Weights of a small GPT-style language model, trained from scratch on English Wikipedia.
Size: 24 layers, width 192, 3 heads of 64, MLP 768 tanh GELU, 11.3M parameters.
Architecture: LayerNorm before each block, learned positions, biases, tied embeddings.
Training: a variant of Muon for these matrices, 692M tokens, 5282 steps.
MLP neurons of a small language model. Each row is named by its layer, matrix (up: input weights) and neuron, and shows model dimensions 0-127. Each number is 128 + 24 x the weight over its row's rms, rounded and kept within 0 to 255. Numbers have three digits each.
After each neuron's rows, "fires after" lists the tokens most often just before its 100 highest values on Wikipedia text that the model never trained on.

L5.up29:153157101138117152118122110124137094061152139149111125131141106112160127146145131141137120137165139141170150098101171156126144137105099082180103114119167147124101142135138095138141118128139113130123162123134174106161111092113148144121112142131184097148076110126139153126075114127141133157124139156115139125122117131134137166171119116076138114127092138091152178123109125151099073146158
fires after: " the", " The", " of", "The"

L8.up127:117111109109135121131145134112101118152121158125094147173123100132149156132141115136120097117140154095107124200149125139109105138107122149052139069136117104151137139176139151127125161101173132124138115118122143131131141147170177116128124120208129136147171103131138146111145114087122093140118145124131141114114150142113106146185113131116140138121105140090158083123142120162141112173097
fires after: " H", " M", " m", "ap", "h", " T"

L8.up655:163094126087082126175131112094149140092161128124123098112101158110180121155127110121121104139155084178110112142141141159135173119126084104144104128115123112120121121123118118149124171129117148121104173112148142136165102114118152119139134109106098111143120124112181117136138120146123183101154127143132104128159155131172130104122107151097094153128116145056120123142104080139125108118129
fires after: " to", " I", " the", " It", " N", "an"

L15.up39:126130115158149141111132146134117098095082126107128139077145135171103127108099138120171164138154160131145155101146142120100103145129099115167125126162070144146141138121098102123136157147115113140125128120132159102126161152119148141131127137113176115125123117126115164119115116112122135098132130084087165103123141105131124134126176151140113096138158169148115105125072152144125119134147
fires after: " F", " f", " C", " c", " Bro"

L5.up314:086081170085090122158112101166122111122103135163136138142140128125107181145104084145136152162159152146137082113126118126135150117134112111120119139084127140123123172150123145123112076115115161126150116139161120129137108128142124127165175132145167119103120154130077143129177138129138114108149136145133140116157139109115119135178129128126139176089141109119130099138122100121107102122106
fires after: "2", "|"

L16.up408:118130142189132143141090167116148115135151089149102121134138153110130065149084137134118144124136123122070126175140153123148144141148091163152129140129122151135127112113130122169066146143161128091105101127102122141140123123113152134119071144114109141098129164137133117101092127118145171110137108134111103128083135172119155118135117100154146136130151133102144149165150144165165139136067
fires after: " m", " the", " a", " M", " "

L10.up762:129151079091115117135091146106104166109115130111121127110127166133084105154127208144123167114144136131121075109126081144140140109160096133146156127134102129134152106145138130099156136146102098108129132155164144129113172133150161155153135134148142158082123139116153143132084122149099168183111123086137142094105138183129152156139137163126110134104162118119145138140153125117157148154146
fires after: "f", "ab", "b", "v", "m"

L8.up463:124134130141182100144181105106121120098138130143117167074165133169082147120188125105120129139163119147105100126139166145136148147166122098087114124146120163108139119133120039140139161134148118104117061088126146131156155103100153111091099099135107109123115132133125122158165136138128125103118160136142128114164160079140131115105108139122140137110133130106116111171153123135138134159096
fires after: " (", " ", "/", "-", " \"", " '"

L19.up605:172087167158132148140116098142132112103137117150158150102146113141118152096126137157120145121151171175108147091141128138124141098145108116129168129120159123109094099126126129162140114151161086151122135114093100136137098105167135100116116145104119102097138161139151159091151134154083141158133104152111145152089135118119134089176085106123167129127142159114132086165102201121160141111118
fires after: ".", "\n", "\n\n", " that", " up", " f"

L9.up140:095118107104149083155147140113130099151127197138123088137120124123088143131152152141085128129147168103115167099115119123143116136150102139136130159145150108135149123175121149117093108154166094087140112126148070078122133137139166165096139137125134185134154148142152130134167160116122122117139119094149127141142131111092147150123151135091109138142099081146120142104107115131125186140122
fires after: "7", "6", "3", "2", "8", "4"

L10.up517:093126111111150135147152109170111150128118132137081129139127110113192113102188076093165140149142109144129132143134092085165160166138101125133080094147111108089145124123101104104177129143151144101127112148134105128123105110149114101109075135095147173098120145147174130087124130118095134118135118101146124131158181080141146138174128115154123120138118159112078119137087131133154122111141
fires after: " P", " p", "P", " O", " per", "ip"

L15.up483:100142099141136144121141126121085142114166111142117130138108175140150153117124119136157122141141144153090100105143132140139112134125136084164124127110119140110116116044092144155100135141126132115096104134147133136150117115085109144066138159163162097180106162142113120128123114097119139122148128115114129158105136114131126113123172153128153152130103114134125103147110128120186101116135
fires after: "-", "|", " B"

L11.up320:120124124122098129096136089075101127161146116131092145116096148119142128121141130158132149139151102137149147128139115141103134108175109107104084115123134131105128165114185124185117113138117124109077089144146121175102189116149148111152149183118093138129126139130130069182104147127117168099115104157145106129089119163142154173100146097115145138122138114102109127138144140145159144093164
fires after: " c", " to", " can", " which", " C", ","

L9.up223:136147116107094113115120169128041128153128157112122116115101134136143147116178147130157130097165136111076117111122157095120127105124096109138161137171116111125107126139109143126143153108170093098116163157127059115160094125133161135108121120105135106088145111148145164155135120128108122170169136128123106125162124107145115104128157137117107124155114156146138114145119134122174156134139
fires after: "6", "7", "3", " e", "4", "11"

L7.up312:141160109151152114162133138103135142119123133081141138100133111140141178102195104119113136146129062161158132121142165161150104131195133149118169127120123161125125098129146136130127128140125126125129136108119151158158151125143164087105166178127097060125122147117100090144100167111116127138132128155124115140096154145118103158136129148141125105135120145127119128171084197131108130112131
fires after: " C", " At", " c", "ro", " B", " Bro"

L8.up280:091179168117147156150116125100150131130123124143105126130147113153128125133132127147118142150188138131143065164127120154099123165143124117135106143139100128112145113127159119119132070133184146096122160106118084094111129129151108146172150101082147117166109142142138153162130155108107164120135145095112107132097170117158096157169134117175134121117126123116149089091117106137096127105138
fires after: " p", " qu", " sc", " t", " P", " ro"

L9.up145:138154107176124100162147113130103127103140099137100122085089107178143162157095154094140151135157118141084190136113113139114187090108131084164128138120133112141114132100110130145142070136154125092116128162131107115148169126113103177122112142145108125077124125117137121115144117129089134128138131126146121116127162130126100118123111168141167152125099152134103097103102128122148091078160
fires after: " B", " writ", " for", " s", " H", " R"

L8.up366:127128113112148071138089153155082119131124110138160111147124070094154118104145115123120138145144111106102076103121137161151151126119157150139160135109135129139121123131139103131135163166158126114096149141156156144145163135152127159154159116125117153089120125099152156099146132128118188082143172113125126153154159138076128133059132119103125089143127134153134120150163156125134097169080
fires after: " comp", " Comm", " comm", " mark", " Comp", " all"

L16.up356:182143113113108091133160097139109099123152143091122157100141115115090148096071095169141097141153138139118116139120094159109166127162164171117078154107115130118121129144093087072136164094124117108078123128119137100108148129125182167141146105123115127113127113137135118147112154125098114121131171178120129120132149123141114115133081139149130104123142110136141160112164134125096127145118
fires after: " ", "==", "-", " in", "==="

L9.up541:112101111138136122143135135125161131125124114112091113098140148160114123127118141088099142114143104134110133141179137150143126122150139103115132160143155174147148159118094154128134138133181124113158119090130127129145161110118108135097122074176110138141122091142143093163102134134120147138153093168114095147121160138134128136127089091126111132134122111135181113152145152113144112145071
fires after: "'", "J", "A", " a", "-", " ("

L7.up675:156134141145121148135095102133112095139150110122115071133096131144137155152091109153178117102106192135130150106111170152097086150098127090124163161150100141150101134137123100098119101127139153142142158148110149094116104148143082160125145139109125135119117100132144134134116135129163156130141124164124107137120111156104114159133138126136118141144106120164150170126124151183187126162113
fires after: " w", " re", " r", " part", " m", " rel"

L17.up460:114100113145097128114126136162173146118172162162166105102129095141130139143114089077081143113171121167151093117132114154131120131119114170137114086126175130128139125111074099141139128177136162127160160136104115130131116107163120101148094117163082122143099139154134107154080120106116132106104142157160095121132133096112160096111123147161129100164141140133158151160175135081127078113114
fires after: " the", "==", " (", "s", "-", "\n\n"

L7.up247:099142142119128120140117133137118089116146140116126144117138119087130141156106151138132147100164133142146143160174111095109144116136088084116135119122089101096104156120149141138109141116136106045104164121164090121149130107134168130148122088141146159161126112123101117153122137098143154088115105110161131124072165136173144109138114155179149143165113115144134099132118109136135157115151
fires after: " t", " f", " sc", "T"

L11.up376:149138124092116130110149095122174146110148139132099139092132158101139127109147086161126149134148106145121125122074091120113128129122093109150144121128130123145093148152128165161143139114169159125122166144182150067108112119094122097121108117145073148123147154127198103105157117182197101092141129148138110128115132125173123133132152080122121131172111098100166140136137127119133117112121
fires after: " I", " Cent", " to", "i", " He", "I"

L15.up608:128135112131096111142040084092107110108141097107150149132116107080113103133115112167182107119160103095135094177141140153138089142139163134117142127128073108089105117116123077174099137132136115134113121155131131122145101151113117131140151107122135115111155163129158123138105123142104193172109095156123124117115143126092126128127091144180127100155136167152171142178121127134141122137109
fires after: " the", "-", " ", " early", "ate"

L7.up324:184152110125180126120142120095144088155159157124159123118144131130083128136134110081160143122142122104080115104120130179137134117145110086093123152125133146122144176089121175150103126112146129111130129131134093093141136112115121119092126121133156144155114132118139108124112120116132148093132146140168154149178136124122124154150112151154144141157154116140145092138135175106090167130170
fires after: " g", " G", "-", " Russ", "G", " Is"

L10.up444:155167143144143144136150112119110082146119133135127160133089101128107112108080119120138126140131111121143084193141119144125119161083143167114152123134097141138158135145093111147168114137150119121110122143160166123141108137134135145104108131167118137162142088137146150090104079147144150116124154130162131164103142101157119168155133158096109128133114141115096138107165132152122133130125
fires after: " m", " M", "m", "M", " of", " f"

L9.up763:137174160084137086179086129151130116155109118080133099143115142123159129117114135125081157089122114151154125140148121116148155150121112099104119167142103155127124126109122184156114169138135122136142118111160159108144107125077163131164112132109149118144136141115156124095124115140122131115140132120107155140095130193171109113076099095137113153121113129105129103086156101155043192146130
fires after: "a", "l", " A", "N", " Mo", " an"

L17.up563:125078120091124155101117124167123084100135118118114100117155146136149126136097151129109098134058120123118128153138158125133120129113122138093093133129146146111115165135109138165136118133176142127142160103149165111105129146110171123109099122139126119172126126090144097132088120119148145148123143138112174135108133130103153117130145106086148145152109158093145155134082135147115124185131
fires after: " the", " in", " ", " of", " and", " early"

L12.up334:123096157139127155094101104131143116148129162151105156165149139156141139132134115190118137141174107145128154148169114158134135069162087127104105121104088135086148132175087118153167096126091165115098097112157135114144094108118130138144149143165161129086135121120149143144173121093114148106100134118129132125166134133132139122150093120108145119122107170146117074142146081138131129135123
fires after: "1", "2", "9", "–", "96"

L11.up746:157122089158122093113132104104104149110116174123081142132120129120141162112131137150100130114140082139072135134146127127095111113095182101135123158118130103128167095068121142167135126141151126138146137154108117122104121136117139127146128133123142147116143128139136146151103109094113181121147135137179125115136108148122116150143125185099095119108130120129123108080143116189106136135119
fires after: " in", " on", "-", " W", "In", ","

L10.up284:158125083130100089093118140125144143132112168180139124121126075119172169171148124128121146105162180146176166103118106120153167119091117152120141123132142115108126080175139140191168144136113116114143150134115105151119106092166084128159137099123113143104121145165189134131155092114127148112178088127152093129113130145105107120139089126113141124110125167119134118173105138123129096141098
fires after: ".", " which", ",", " that", " where", " but"

L9.up644:128125109131161120136124143115098152152153139150106144145122103116157053124163114092135148125116116086086085173131113109121125162167127113108133107135130143112166117151098148130142088136152150137134087092101131117119163158127123098140132156122170130058135126141170110119160134131100134125110073116121082131108171154116128132134137118088120127120110130099118131121140167109132172120150
fires after: "al", "a", " de", " d", "ra"

L5.up303:187149084182119103113136093146102088152188148116135121147116132147149129120154125168138103154142091131091140110132097171087096098178139130111138144131144112118162130147094111176068116098104121125144117149131141109102093182126151170109120153115102097118129147120143169092112121117145136134129122125109151094112118150103109080113124160165075110122140151092118143170103110164138136154132
fires after: "1", "2", "7", " ", "-", "93"

L15.up329:124186096123110088118138142108122084132143086134101128180136146151110145140170152125151131102137119100112151161157142115082129113111097117168091122161120098137121135155167116105091171123116099115140177121146119126130105079132119099118082095124136119126138131108146172118098112089084143114122122125184081138111145150178140148129154081112137126139131141137094119123145112168105117104172
fires after: " A", " m", " M", " o", " I"

L10.up296:167140119132132099146122110156146104168105157183123149188152117163131135136094184150090147106089128138149111104074114178144130126134149079146157119111124135151152114126115107127113107120148114128105138121131105160127129147143151117120118138094087127118129094072088103073148126137100109124131128109126143149092165148130087158122117123143134159146149133105110115107116115132107155113073
fires after: " |", " ", "0"

L5.up647:124117145129182159108153095136093141167177138171149108151117148103144135124146162139159141154142101152151137146119133105137124157140117074123143137072099177135154104113096114137090185113144122104121102108163104140128136124129106133145134160123130149143132054126094124099105093156124119115110122137118141157120135106113115153154136147154139124112182097155139151159120118123138095148128
fires after: " /", "\n\n", "-", " Time", "″"

L11.up739:131084142152135154114142097125172135153082108148118132173152115126139111141137188143151120115159124143118130101117127151103130112128174116150136111122166119149188106153097152153144116129143144156129129142102086129128132109173121195090166158105103135135130091127115117137130138128118134124113132107105083132159125144123093126145157115134134111091130111107099104077075119161141154133161
fires after: " |", "1", " d", "2", "31"

L12.up31:161146097125136128106155164129078133129165137116122114174113159106149092124142109177154137070161155113148098165148122120116117120106146090123133128130133145109141117100078095134148113112130099130173132121105093136130116087110139132159067135085166138096164135114143125111140117142126111147156143137127109105128096114103151119134122140137146141177115091163170142152139158119104173134122
fires after: " M", " S", " m", " s", " Y"

L7.up679:150121140152148131133166133173148099166122126120124129148098138089162086161149120086166146139117074144108099143177138106138073131166126100157083082116132147146148152111120109121128156127131146109105115139131118092125148140146136111102122162099130096134144127127167091113115150127115105108128116137132131124126126122128165159121127109103152165136089101121067129142108102099154116157155
fires after: " an", " a", " Her", " appear", " sy", " c"

L12.up52:130139119141128114129155144107121101131153131151137147121167111156120107120172173109164136138122122147140123120150143122127090114154113113119139111136107138146060131128176127149112157117128129151161163101130157113134114094157214122127113134100103146126158101124105092125083135066109140161093111118107148157176173116127110138124143152133102077137108130128116107160129155109149101111141
fires after: " C", " c", " G", " p", " g"

L7.up360:078128109139171081140120145107120101149113165128111133143143076137201139140117148129147088129113150131133147109104163151125132146157137164121153144117117116139120116140137126149138162147150104114131227125152126140177138101119124130092130129092122153124158091099162100136117150105125119134127128115098094113092154116138094112118128144137145135148099117100134145120161116125106151120139
fires after: " ", " —", ")", ".", "0"

L5.up270:115129133089124123137107100139119114150146125177125145141168127111087183125108126102118130135165080151133149123133088136056175126151137133106138115091075131139130154123120136131136142097136113110167069140134132077117106172125173116185132109120143138177100153125089123074109123134153083113106133144145139167167147119153136092133146120139150156086151124139142112147146115139120124089106
fires after: "2", "-", ":", "0", "01", "1"

L9.up610:129182075147152113138168104127162108118162151134097128097143125157155121122170115141098145126125125130165089167145131163162120079143153140111165140133124084109111128154120148148128101126130122100140151102163154115097104147140156118119111113135133114135118146143135111121125171125141131129159100109125153146116125132122153164122130110126140141092161095158069117143108149130132146125110
fires after: " ", " c", "-", " C", "c", "("

L3.up520:153140167124107108124157120147164116121103121161116123126113167182117092135146136105145140089138134146097168115090102163137133127142140122127143136142114095167155144156132102140107103143111140115097195133133113130144151147145149135144132120139119102136166116109159123130109099142152102139113116127149095147134123136127144095109143115181130115081123136138152140122112136057111146107108
fires after: "\n"

L12.up435:121127144174131154111140089125125126162140173135132075148115143102120127177119173120174170118130096099156128131171127103087139139161091108117123118119159119134145136166117111176135153105135148127151111110133117139115152139142120131113110122108159107110124090124157135150115087128151158125095146068146119093100148106130127142135161152095140132134149138125164134134179134081149132114177
fires after: "2", "ur", " there", "8"

L15.up198:127124141147150076128138129115135085135118167167128158172138132172141111107121124138151142124142092139163145136115110163110129089136115111143147120139150117126112129139101161195108112112113159135128141096170113161118105133125131109065142154111166166099150134142088149115174118099130124131113110132127116176149161117102111123136141148139154097117122134126133101140120103125120113110125
fires after: " |", "2", "|", " N"

L10.up372:149106090144117068119141076135126087108128171107098167118131140138149116117143098129103156118131155131146097117118143152162140100136070110190127126111126148149122158110153123081128128135148108118142119115111177109119138116092102158120163159104116125109157124155097132136136145135097128126177137123119157092140155090125142162120129122148086116109145144141098138139116178128112130123139
fires after: " rec", " c", " C", " ch", " acc", " inc"

L9.up444:109138157134133122118141139081083135111168127144158111103173121155140103115126175140117127142132141167122107133158139146113103116108116121082145111118102110110157122133165111114143136122143056099113138121149171165110150124137114162178123121143106142126116125131113151130136123134104120164110107072135145112126162181122099172150124128154108136111127189136132106121130130143086143099162
fires after: "m", " m", ",", " att", "f"

L16.up114:087143137088122133094121083155118147137119122090153116093128089082095133143147159102125158129137171134122166123100134122114080140131111134160146119158120152143130094161135155131116107129124161155149096099124118165162163114161118132101152118112137121099130109125126125132082184138099145111142112152123153138114164130171116162149128119104114112164135104140124135170111128097114118076083
fires after: "ch", " W", " w", "v", "w", " be"

L9.up121:151087135110191109143113087110096114080115152155130108158150130139149131127127126072096142106180141161122156152114154138162132125105161120115100108130148108134181104100111108163127096145143106135157134115091116078107120114123150112074102128122168152139153134167145110146107128091111118129138140102143156158106122123139149132145098129135117120108127150104138136132125143083142144121143
fires after: " |", "-", " of", " W", "|", " by"

L17.up302:123119080108138129067122121128098119110128108166138157111127109153125109111161107123079112097088106147094120145134093134081112147154111144098091135094123120093123091178121103175096122141122155113097147136142156125127138127132178112167132114144094126129101087154147154166087176129153148104151115132119143138129122181128133183143079077128116125115099127142151128155123132143134131131134
fires after: " in", ",", "In", " early", "ate"

L9.up737:121182081122134126128133109111119143113189150105103162116149128082155141137123096132119143099196146107107084175123114111168127122150157136093144076139111166162149154127102107150099110144124137099134121143094126123137131111126138120082107138130127119144146127168181153139123121140146138106111131168118077090081107095135112130152121141150113115139147139135135090134134125131152105128143
fires after: " S", " T", " s", "S", " W"

L17.up404:118146166105137094110092148141091157145138099111132134146115155122117074153107114135089084121159119119121135129114113148118101163122132084148137128098127123128115113176098153124092151136063119094091172149135130111155141168178114108100124155130127119136096117118140093111136109105132074081160150148135128095118106117127144162156092111105149141138120136111140172119133146108098131138192
fires after: "at", "id", "u", " gu", " San", " South"

L10.up405:130127136135148136129105145156141061102097147174134099150165143118150091142118119126111138123102073130122120110133147163139180156117148144121148152106067099114127134119130081139134067106140152132126136148137126117125147107093141114116100137134129131109088126117166167106124165159113129124139120109108160161131162119125151114115095099133178173117167083097150109108106118141142125141115
fires after: " An", " an", " The", " the", "The"

L7.up81:140135142117147089117112126125122135112100120142112087129094131128131133123126111153098101137095122165091152140167121149146142114087109161130114150197096104146151068144164108154119116183135106103155142116132127117159108109113116071133130145159163140122144172111175130134116117117177136098176131136136153103136183106117105148115086144109130134155147132124129129154151137115190093140167
fires after: ",", " the", " and", " ar", ":", " The"

L7.up634:154097127101127144102135145154123120146189124107149138118126090143158180134154127175135109107124156098111130112134119102135111114102120152096145153116152109128137105120159159176194190136145160137113152121148116120142136106114115093153119162134134143106141143095173126120115121106130168124148141133134123130099146152119155108128083117120132125128116150128130099152132144119122133102142
fires after: ".", ",", " .", " The", "at"

L11.up753:158165112120127149114156141135140077109095127152101113115102109131157113105115130112119109123121115172133144146133148137092144161084123159140113137132093058145094136131146155157138079150135156126117154118090137070156103154117130112134092125114081128111120106152137165150164143150162129100168118144138136093067117147124088125088143132101160163114197153128153141111151121148161136165150
fires after: " the", " The", " gr", " r", " p", " m"

L7.up588:128177170139108138146107131127127108119151116148158148107124078159095074090134174147135131131096137156122127118139143150123104124084136155123154118129156157167102128180146120136107102146139144102161106141160108068168169149100193138132129115147128113113110143123111149110129099131119087127157150118112112169136163113136101115125112146106122130124165108098121147133115091151141171141117
fires after: "-", " (", "\n\n", "\n", "{", "'"

L11.up617:101134146123159118135121088110133134144108105155120126179138113142151154119141128137171096155134134153125118098167103130151132095128155136176132151143172125149182153142138129098102117131143174108101158148142102125143196138084096151150140143108096140158127047124097107100113135173080130100098128143127150137109127128118176080111143093111116163113138082124126136115127128116118154113130
fires after: " |", " ", "1"

L15.up123:108124131133118113137100103160114120116149163146149181115136154137148115123164118081119109106147139111136125149160176159106103159153108117129120185170112122102146132127055104148111144125126100142175152111105138119123121067115166110126058140116144142128139104148132114172105108129115122115131135099137118128156171091148168142125132160109142122123119136117112149160114102113152131111143
fires after: " ", " the", " o", " (", " p"

L12.up295:150163093101122133153131095098153122180101137147138139151177145116164128134074174136131140110103132156146131113080123178133113106161183106125154151117131119123144130124118139154139106117162109152100180162164092143147126135134129118127134140070091092121162094079115118108111108153112105141118131164121103132088160124145106108091104096153123159118131136124110127120125086130142171140126
fires after: " ", " |", "0", " —"

L8.up231:129133118115101090138140162137118133130074097142198082122103156139128113141147138114126158115120076121109109148121134092138113146144115126153116134124134139120115152125125093140128180145129115115150135104145106122163131135090117152116131127125144077111128119107133099113127128128122149128157167131138121171147141143151142090145115126126163167087116100104062130111164103130116124087139
fires after: " A", " a", " An", " an", "A"

L3.up500:155103152145096143137153118148153119136130124117094109130150110143122090110143130155134128079135127143144146098128141160133107115166114152120124136148172139157109164163140116116103133163107139157144143110145100103186140123117137161184119102187123096096121126136109134131142132110136119108121151130115091163115152109139108092121146130110131113141138097111169106078104073118108168131067
fires after: " (", "U", "″", "\n\n", "°", " H"

L11.up395:103133082111109134121108079144124146150147108124100160117120129159102107128147060098143139109107084157143129160134134122113125140126145132105133066172158115126128139120122150152114148146119147106172128146161121154116151109156118117103114162127114154138082125150143111143147115139152146116126102104126109149079142154164099157078125119162089130131164145148117176148109122128147138112105
fires after: " c", " C", "oun", "c", "er", "at"

L11.up467:125111184167118131189145108131117149110173181098112085096135136131089128143095122114124112126144142112104107143156135146107143053126081101158154144158127163082111128132134147133092130127152103095120137104128089126140111100149109150078131096125126131146131126136145104112119149109130146081099140125157146143155129178162103077097107154149123122141144132128164172115104101095121118145151
fires after: " g", " G", "g", " feat", "end"

L11.up756:106115143146115167144118135094156098126105101145140107117115126136121136088124120127164135095134129140116089088115167076134119093115180112091145097186103120107150110143162110160153089144129135081144136144145124113158125100140136156123143160154116129130187122136086168102146143144142123116105134103134109121159116160176127112167153127109132111108116116118137165164100144118137120136157
fires after: " ", " |", "1", "0"

L11.up576:148144098117126151109110137127117130137101156136133104122134122150111119055130120155137115120129125089173159091135125086097127123122124146150146152143114111143097102102123144147149187130105091093126114145123138166067162128118129144170134121111151113129128119153105115134103106145109131137115109118124162110156136153138119072156076128183162103079180150098121141138102148169100102159137
fires after: "ot", "b", "qu", "g", "el", "v"

L12.up164:124097133143164117160123132162161134144144135115153133117122145138127104092156102041119108141094148125123094116096121130136142166177148096088125121147134121111148092115120100081113138149158128145132109111112157141129122120088141143113117151126111111116111103145118134126111173125106111134106091144097131137116130161125103167170162161161102129133135163134111146155112170130178131104101
fires after: " p", " Ab", " P", " in", " c", "ro"

L12.up569:158080130139138155165161106155122163087113163091140119110135113139148088097127113124131130116129150124148131119108113132105116142145139111131146132152139167110092103091121158099106146147180108082102134084106174163123131099106122140088144169121086110150184164160115118114115130095147132095133108119181129152142121166147112115128161115163123178146112142157141106112110144099152116128159
fires after: " c", " G", " C", " g", "g", "c"

L9.up294:112132117133107155126145097141143132127157160128110148134178088098177122142128176109119059119104127138107093134129147119091133159151132122165119097124123118112127160119142125103181170117127160145135123157117123117108131076151128130111146163154138145138103170094140129104109088112161154091194120083103152182107119123090127110146161131100137129134152117150145090157113092150120138132179
fires after: "im", " Mar", "ic", "am", "om", "le"

L10.up115:177157131125106128129158168105072117112121125129123145105107140092106075093167150159112173151117159094166148115116098115129100135135117118121141097128135115120153103112126151125122135145126147099090137084138136122124187135118137103141143134176128145126186114159125134114116112096138147154107149139112118104174138189170104104145087129148103106137133135122124124119125091153091105122143
fires after: "b", "o", "qu", " b", "ra", "c"

L8.up500:151112106134106116124183088105105109184169118156130211129076140136150114137153106174126147132107139133133093085133126126093160120154127070122091129119150154137127161123109083151180112140137122131137074121110162161155135124082117121123127122139097141085163118172067153140160123097120123102123106145188157118111131117122109125146110117137127124108133153113142146165116145158142136133160
fires after: "-", " c", "c", " (", " inc", " over"

L7.up43:130167141141121098112150137133103068088120073128155108163070129103181133150123153145143144150137069156105154103111157150156138126100115114146145119132081138108117132136104107123164124115167119114126133121117158117129126161068089119137110138162149127127090109134151105172133104130139125123102141156096114129152176171139149144144135081109128131167118112144088111153114108093130116132140
fires after: " M", " B", " a", " An", " one"

L9.up261:114147093131103113115118162112161122111113149116140092153134098109098136109158147064115153103162110116137124121136099108147147088159158163159119129121142178137184112134146133094140140130127128132162105112105148067164142167143116113128098140157173137101152142117174115143114113106085174160106135108113140105136119129129130072140129138117117175147131112138117188145174106132091104174145
fires after: " j", " J", "b", "ab", "j"

L9.up552:101151128124163123120126159117117109111124163096096135127154135174113123142109146109130127206143127176106133102064125132135132170096087172125170101169104128110142088113151120123117132170155111108135162130163149150138167106138143122086073128066116115125129117124134142103169138126094135093179127152138160093152126133132124116068160150112095125075114120109151116118113156080123138107089
fires after: " V", " O", "E", " E", " v", "_{"

L15.up672:193130145124188142150115135097138112156153109129099170101160176147106093084159157079114161106128085131111141122105140107114121143135136130115138129158113122071135062117111127129127138105120103139172098131112141108151148138139143149132076150128145102136136137111138142138122147119160116121131075061111095108068149109126147117152165136122148146081118159133115109121139141136144164127144
fires after: " ", " d", " D", "D", " F"

L12.up560:120166104135091100122157107143121122128164143140152114162107148112151130161149164130135168130139161161125141123135083108165101103128121131150118090146130112150110138123160173088108112117159095141164139100179142129140077088130095166127129112129145114133137127138144126172129107116143140161116138126142138138163189126117116119105127061119108111121119098135113100108132090155137149127163
fires after: " R", " ar", " A"

L12.up193:119092139141125111150182104127141116105139122157117125156131129080126106151135130052077115119118141134118111132112143125143121115123121137141121147109156103112169107100136139090128165162133153117176152151103138116151121129145121142088120123136079153165157179170160166077139072124120162141133173119119083175072135131174117173137119104089117127115138150135120123124132119154100115121150
fires after: "om", " com", " dist", "im", "ur"

L10.up638:145131135128155147159090162121137098159149144150138143162110107152182116137155108106164097111150090111169133130115153091099102181094156177147125085149155136111113149139090114121132166124116063136149099124125131151142100121160103107078082102106153144133138149166116109134108138108110114138093106127144132133137131119173134138164169149111097113144116112142144135134100104150124085117084
fires after: " P", " p", " o", " T", " t", " O"